MLP neurons of a small language model. Each row is named by its layer, matrix (up: input weights) and neuron, and shows model dimensions 0-159. Each number is 128 + 24 x the weight over its row's rms, rounded and kept within 0 to 255. Numbers have three digits each.
After each neuron's rows, "fires on" lists the tokens most often at its 100 highest values on Wikipedia text that the model never trained on.

L4.up37:109141148099175131116130096117070148141120123168091138161125134093100152138114108136102122127121112139126155116163124143148149170160110119131120123133128101154106122171136085127137142147106127136108109184129120131068135146104091107108098166118121176140141115152120143118114123095148129138155139140144099129129141172121160118125089147106134158159118135147112142119134101088150130096104181119165121138131151109101152174094123099141122132129094111091095089127168075119154149103170179
fires on: "h", "sk", "he", "y", "az", "as"

L4.up391:104177091138119117095134130144177104134116095140145098128129121095135124076172096147107117121153114130179132151163114113129120154125183107129133122102091103166179140154134153161131099117122117134139093143131125170136121095105081169150115162128102110120113118132131116133171105135114161144103127125116131141147119130082143108138070066157144144171142136116147167123119088126109113127126103147104136130138127126142126161129087134123116099170106118151181159103114132118079133140153139
fires on: "und", "d", "st ", "ond ", "en", "ind"

L4.up281:130117139182159108121125157144136130123102172142153136077117120202145131105131143141118129127113111115153163133127100150124093119138115184105135101105127100158150145129182112128133113119106184129100111139105140135091142144126125119125146138115120098126127136130144119127100095141105148132164155109149118131169183151122077099127136081103138140117114147127196128124098111113130133107146138121136184120115081114082145104106106152123161124091069087126147117122147160112128104122153152
fires on: "os", "res", "dis", "us", "dec", "des"

L4.up464:129149159123108149132133169104125118134103101151130123112148109125138129104200088113106146163082111103135136150144177164133103097125120102116166117073114116098080144095080097170138126141146145133140120130150128153121105096132131139131141105195121078160119139147159113135144133115116088129111150112125164152136148156112135133114159121115109113126131107157112145135086112157124138153145126150144139095121116143106131162107090140172120105115152161176118139079110074151133132103166120
fires on: "man", "cri", "tr", "att"

L4.up287:092118144113117115135133115161115108137155104141097111119156087115179161134142093120173140151144115080153151122106114131117112135143128104139138125117122115152083115113121156154098107136110147113110103153125121103115128134116129119112147123152097130140120165139093124145195128137067146139126145150144140157124149080073155096165171156151146141139146124133048108127132148144143179105138124155153117157141166096135138101101148090131129121153136128114098107080160097142123095149085117
fires on: "t", "st", "n", "tr", "r", "s"

L4.up354:100118081099138055118103131079153134152117129126145108135118115103120112105099162114135137141116121179168126144137103143109114151099133132129107127097101088154124143143144130105131106147129135161183156083123139189126111097123148125130120093118110123107102111160128155138073109096128114123116144111088128098130185155114168145154141126144125118125169162132122151144132094111121128142117112176120175135116129105160122119151120123159120072136126169123130134130125143168139134203135142
fires on: "ar", "e ", "ar ", "d", "ince ", "und"

L4.up120:137161151139153100151109127113191092108147153080151127081124157121138085137089102149154108139150128125117127144122144112106175108172130192136124154096139130182111130159110111157145157143130110122167141119090110146088129114132093127155150140150131086116134154119123092136128097128117154127118103130136128156127164158119153168087112128106121139113122142102146150130148140104162111076106125119116133153145127122095123155116121122090107115125117133114150068137138167103106157060117107
fires on: ", ", "li", "us", "ro"

L4.up275:129145149088059156165112160138110131162139129123126145131122097152096118132130139132118120115139095172183134147151117112095116078116136141135121173138136143151132144107127131148074163148158155132154128104121143128147117098132121131069099133116116123139113082128106138087179125155127149120138131113101127112130109100116095110141125119123115123108142152104163140115141160132144154166159154129081114103096092145119139135132169167157147124064113161115142114170094092141155127140070135
fires on: "on", "and", "com", "vi", "af"

L4.up62:115156114141148127175137089115179168142109147135135152133128097117149105124115133126077157127153102136128124110141185145132101071121109140124130114120114169151147139153108152106096102131163109114124135127127104129128126080123130147113154083053183088099106120118105109089165109130132093109118134118160097180076143166145142140138113129142104174127168109141189174132143138141109121123128159134118148133129144135162142123161139140123149122119125131100107106110107122133104131102116088
fires on: ", "

L4.up394:105122117148164162142142096152119156125159079125146118114147128082148188150175148106140107080118127157144118148115152138102104107173150140121139071096162107132088102118167131116121145110131130128097104189131094131116183117172126115135122133109083131109085142129103111153117130106112115132126143128117108143143134125126150086160114110141136102157194135142108119120159177114122134120094136149148106146152126120092132117140139150146121080156125123138090142090125093162121097127121149
fires on: "ing", "m", "ep", "n", "s", "ard"

L4.up106:129129099114113108093114121155117106115119119111133092123151152157109152098122138099130140124143095098149118140108125149139097110095074136112116160180132147164138116138127202128111122167088134165160169127148163129137131127116107171085140142130139084155117137148068172105152133154129122142123132172108106138120090129128099168160121134136137137113164101110111163132166155108121112154148142138078124120141173095156145136145135114089101108102118127088090111137154110142177131119129105
fires on: "on", "and", "\n\n", "by ", "m", "t "

L4.up561:146163132150161120142159142163174106147125096125118137113184097145136118096097156114095118130128189147116155077101126125099117129128076138111149120127098137122102125133130130144147127158135128129120134128109098134128144186109131133104141160163125095118078169137095128101096130080133098132089113141085163113151138159144152114128138117109111173100134141126113167143094122140148092122106101148118187119126145133117114124138149142129113151130076116117113136190083168136110160129111102
fires on: ", ", "ig", "im", "res", "p", "ce"

L4.up617:115136112139145119161111131108126121120099149142132146170115116115105123147100119165159147142125109117131156123133171135125099143162165164186149152084121151109156067118091144123159102124127090098110116156091133154164113115095105146129134121136146141168167115159159125101125116120111137095136104160146133097112103175128096128133146117137123162091144142132082106176136113056122122152117125134113111095146123130165126129132082097182158106115135092153134131124161133155142098094099137
fires on: "s", "For", "for", "od", "sion", "ag"

L4.up66:101142119096128124143136114147145090086100142137109147073134138133101169137103130132147148141108124154142106105135154127121119121118129101144159130171098103154115206125118154156125149117143115128150110130108109102141139126145118148108148118138132110140126138178116155125149150151114155155084106101100113092104113086154117140120121173146132133111173129125104096149164149117143150140116130087185136060076118148141117158127092151082078133136108132079123117120145105174140148147113159
fires on: "ent", "in", "ir", "ar", "ill"

L4.up623:143154113125127089130109139124128113177094105132125096074135163138137105137095117093153132137170146102130131151136172120162069100118135105158160126150109140148131114129083139124156148133156123132151128149102116091123155110135103114119136159123127151151120095165075117114136183076173142137101127163158164107137105095094101160147124138093102149138090163145097123107132166140126111140139149134110110088161136128126145140131158118127105097098146118134121167180079143105120110126119098
fires on: "th", "as ", "og", "by ", "ati"

L4.up261:134157145086147138124130142128115153132183142133123141105112108135156175114155115120124172143131152106104188121186116098130130121148130122076113117127090146132127166121151146124113121171108173115089103105159163142117122104134127105145103119139095129140111127129160092098094121105133081119081156152145150143145132150128123128102159109088117078125140147147094134121088139133166175158135108141140102112094183134106119150088138150085126113137156141126161133095145103125091097137117109
fires on: "man", "is", "in", "et", "tr", "enc"

L4.up337:160125122163111133121117122134124153102140115148132133198138198139133137139157108122083152105101112139124165114120102143149094134142112174121162166134124116105113109139117065150110174125134127143155104115132112149126121140100096134089154138153141111117077072121131108140157111083164113152117147160114135175129150167149107085099122159143146139106114112122118142138096154125135116170090103130109120136127091099199100109125133097117112142130134115109138136105149140153088138114154115
fires on: "g", "s", "w", "dr"

L4.up343:093098137174143137117143130121087146185125165091070122141114113131138184132106125170152110134147092142136149136157170123106116125123182133156137116122093101149108109110162176135136127133124129126130119147102112107120133150109120087079140119123096142117125167152098158127082130137156122111144109185146108148134144136153117135119137093140137111141149160157139124118134122095114139133160130064175163124109138087156117100093143108139120117120133133105083109132158129081106084115105138
fires on: "y"

L4.up202:129148125182126090120112126127153126109141122129175108112148098137136131139124121109098144138134113123146177119126138099106086126133131165057134095201108144119100153140153130147122131110132122145122116178148102159139056149081127151171132105129122129157156157152089116136139123113122131117110142126127138143185087126101146137141135168097105134098109110147113141099129119156116099170133153148078091113108102091135104171114090141132171144149139148122139098137106129130159115120109146
fires on: "p", "n", "re", "is", "g"

L4.up637:162157137065096081143127114116168152170139150144119070124112097149116155112133134156112118168136124105084134116098089132117151155136110125144118161167118134098134123133151119151104158123131177125183124127117127167101103090104170120152108131148119118125135094106098105103090143130082116149132146109156152131154143143139171128125158117136111117130042162134106117106119141159105133137091126145150125107128102116091099117156102139165139139129127121123162130109109138143138094161140151
fires on: "n", "is", "ul", "Wh", "L", "i"

L4.up76:126145098069109153115155196144145102099138127140139125143122147155154091095118127105096137110121109133124137106180134156114128101108148146128128157120142090148151143123172162142159126113104137113135115106137129126124162135121107118119118134114120088097110115111093105105133132130171142123123133097139145135135186098125135105121125088103134146066154137121151189108093159196067145151118116107108119114133137158133123132121112142131186155120123141121148121108109112143134104122195171
fires on: "dis", "rec", "cont", "ed ", "pres", "dec"

L4.up140:149137112115125157084083123174140115105146140121153173134141095127140115114080110137132179157140157120110161113132152136140132137153113154133107103158109138117193141122147148123127113138119083160125145090127128122104071092096134130124131111148138139152104101126102149158138128147093137157148136159092185108132110099125176152158115126137062140125139134137119165146124178109131172160128120110112156101107095163114093118110106082145117077127123127149092088133120120149123118138132128
fires on: "I", "le", "u", "un", "tr"

L4.up431:115097124133106140138127129151086114156137111136113082112092119113137136110126128139112146175111119130105145138100107126134100142171144123103135115106118079098120155191158125146134129152127129132132107141180106100132103144119159144131140140143133086115145128136120146187115137129061108073125169079119153157112146127153110171098155138172157103139155127118128152106121108114132135156152095127141127119121098113090135130110091114133168118158107125160109101169126186154142119191097117
fires on: "sy", "ul", "sub", "si", "produc", "con"

L4.up3:165147123111131056130144143115157142133172113131109124112095116118124146147128128109147089142120172113157168131117130132136156097139076137080125146128143144130086139103116127133115078111135094148121141114153118127133111104088129124132111131129117136133136068131117096167116173140117107096138111108117144135149172123132168121108082148168133111132163106126107124136116155193123118119143162151102109140123163081152137125146175154139152141106144126116126099131081185141171109096084117
fires on: "| ", "str", "if", "igh", "i", "op"

L4.up88:133145123124078118141140141113150159138102143164169094139132113095125204116184124144140123108115132109122124162136121142150144175127157114092155095163138132118132113126092127129145164159082134153120106108102187111118042157158127130123136130125108112136123145166132145115090081133117117138121116136134147125110126168136148089104105118133148087096137135097120090099120094130137123125117152122102177133127150116082106188138141123137107160091106156128141098134136126131121150157133119
fires on: "re", "A", "as", "an", "in"

L4.up139:145125113154149088133074153154134132095149110103145123141120159163128169119131143150078080103148149116181158100138144094154115141113123134121095123122117134105134146104136162147147160199141150104088138129104109177109157150130137144096143109132104135129075148131112145121130119124151138105099094128144123150130105121124104153136146134119124145145095095120142135123121110113115131142149142132131105112173184120104120099133139111164126143144162160053135142150091169066116101104118109
fires on: "on", "es", "ro", "-", "v", "ce"

L4.up226:113125076153150139123138120132123118138089186119119148135130110155104161142154152090109111124120160102106167133178145170106128142126123100170142099159150129141134129134136102173152082124160093076126145146106116143087104108116126139094099116136128129144157151114145149146123127102100159121125139176127150070133112100104144144137107093131119150109122107106127165140113146118156144099162100135137128108107125081078097095143162131127093167144167141125117106180118145122118127096164101
fires on: "e", "a", "ar", "ian", "os", "a "

L4.up270:115158120148122151144160140055124156135103158157109117137177138123165170092123130088101121164111160116134128129087124124113144104093132116094141140124146141141106155108114129154164144164104115147076118151134150102113105121138125106160157105124148110146139169112172166123090137136158100124111114079097131137112180132138117095127108126156083116126106140098088088122121133088092137157135151132122127152129136087119139165155092108164155127085115153101154093145113147115127137134109151
fires on: "an", "co", "as", "An", "E", "é"

L4.up362:130131133118114144102123090147156124090085126111117161141111122097083140093148164127110101208139129107117099099131140156133094067127091070150140139116115163133121079126142150156122111132126106109103124148135154166129117092123159142162083145152142120192150121136086127127140107149126145109135151129133087148156146151085115143155106137113141142099148175117129115129107129135146146159142157120141117165119104110105157129109182152133113120094087113148160137140102137140124148128134093
fires on: "For", "air", "or", "im", "==", "Nor"

L4.up135:106112119165107112137115102109142120116147164132091151193121084150159163152177136106163124154157110125151131100113150126158126093139141166153161107098138137142097110107093150162126165144107110126119112099177118138127126089110135115135100106141129135142110143158151127145111146109139140071134090153131171125140191086095128110112100135112129112127151133146083092140124106124151137122091165091116147108122116156146124109142139121096082130121097135173152111153093109162110144122104152
fires on: "t", "S", "or", "tr", "r", "e"

L4.up463:121173115123139112128136122186109130161098104145117160146120146134098138118175095128128133117080153123122132105124087135145112107147193127123137092141129138146126132155127092129122115139118132125159122090163134130089144085133146145109152119158114122099121140091125146147091133133114138096115130113109126146170107110115144127107142112114115102209154106178110153149091126135164110163148134134137155090132112146185105126097112139102114165105127169084103077087158105125104140155138152
fires on: "t", "dr", "tr", "are ", "his ", "g"

L4.up286:165095184126139098122116158117097150131093140186113150109104139112125144101122126132156128141133120159121138156122127108135107106135158130077113120089105123130166159111145106133146126125162131132161087123116148146086111146095114140128147114129064148178165124152133146089135085077119117168129099137150122118151109105120128148119084107126145122089149140136134100137150089189088161139157157129145138143132116113112124115096114138163130155092088147121127117145115141141123116175093177
fires on: "and ", "ent ", "ous ", "able ", "ical ", "ern "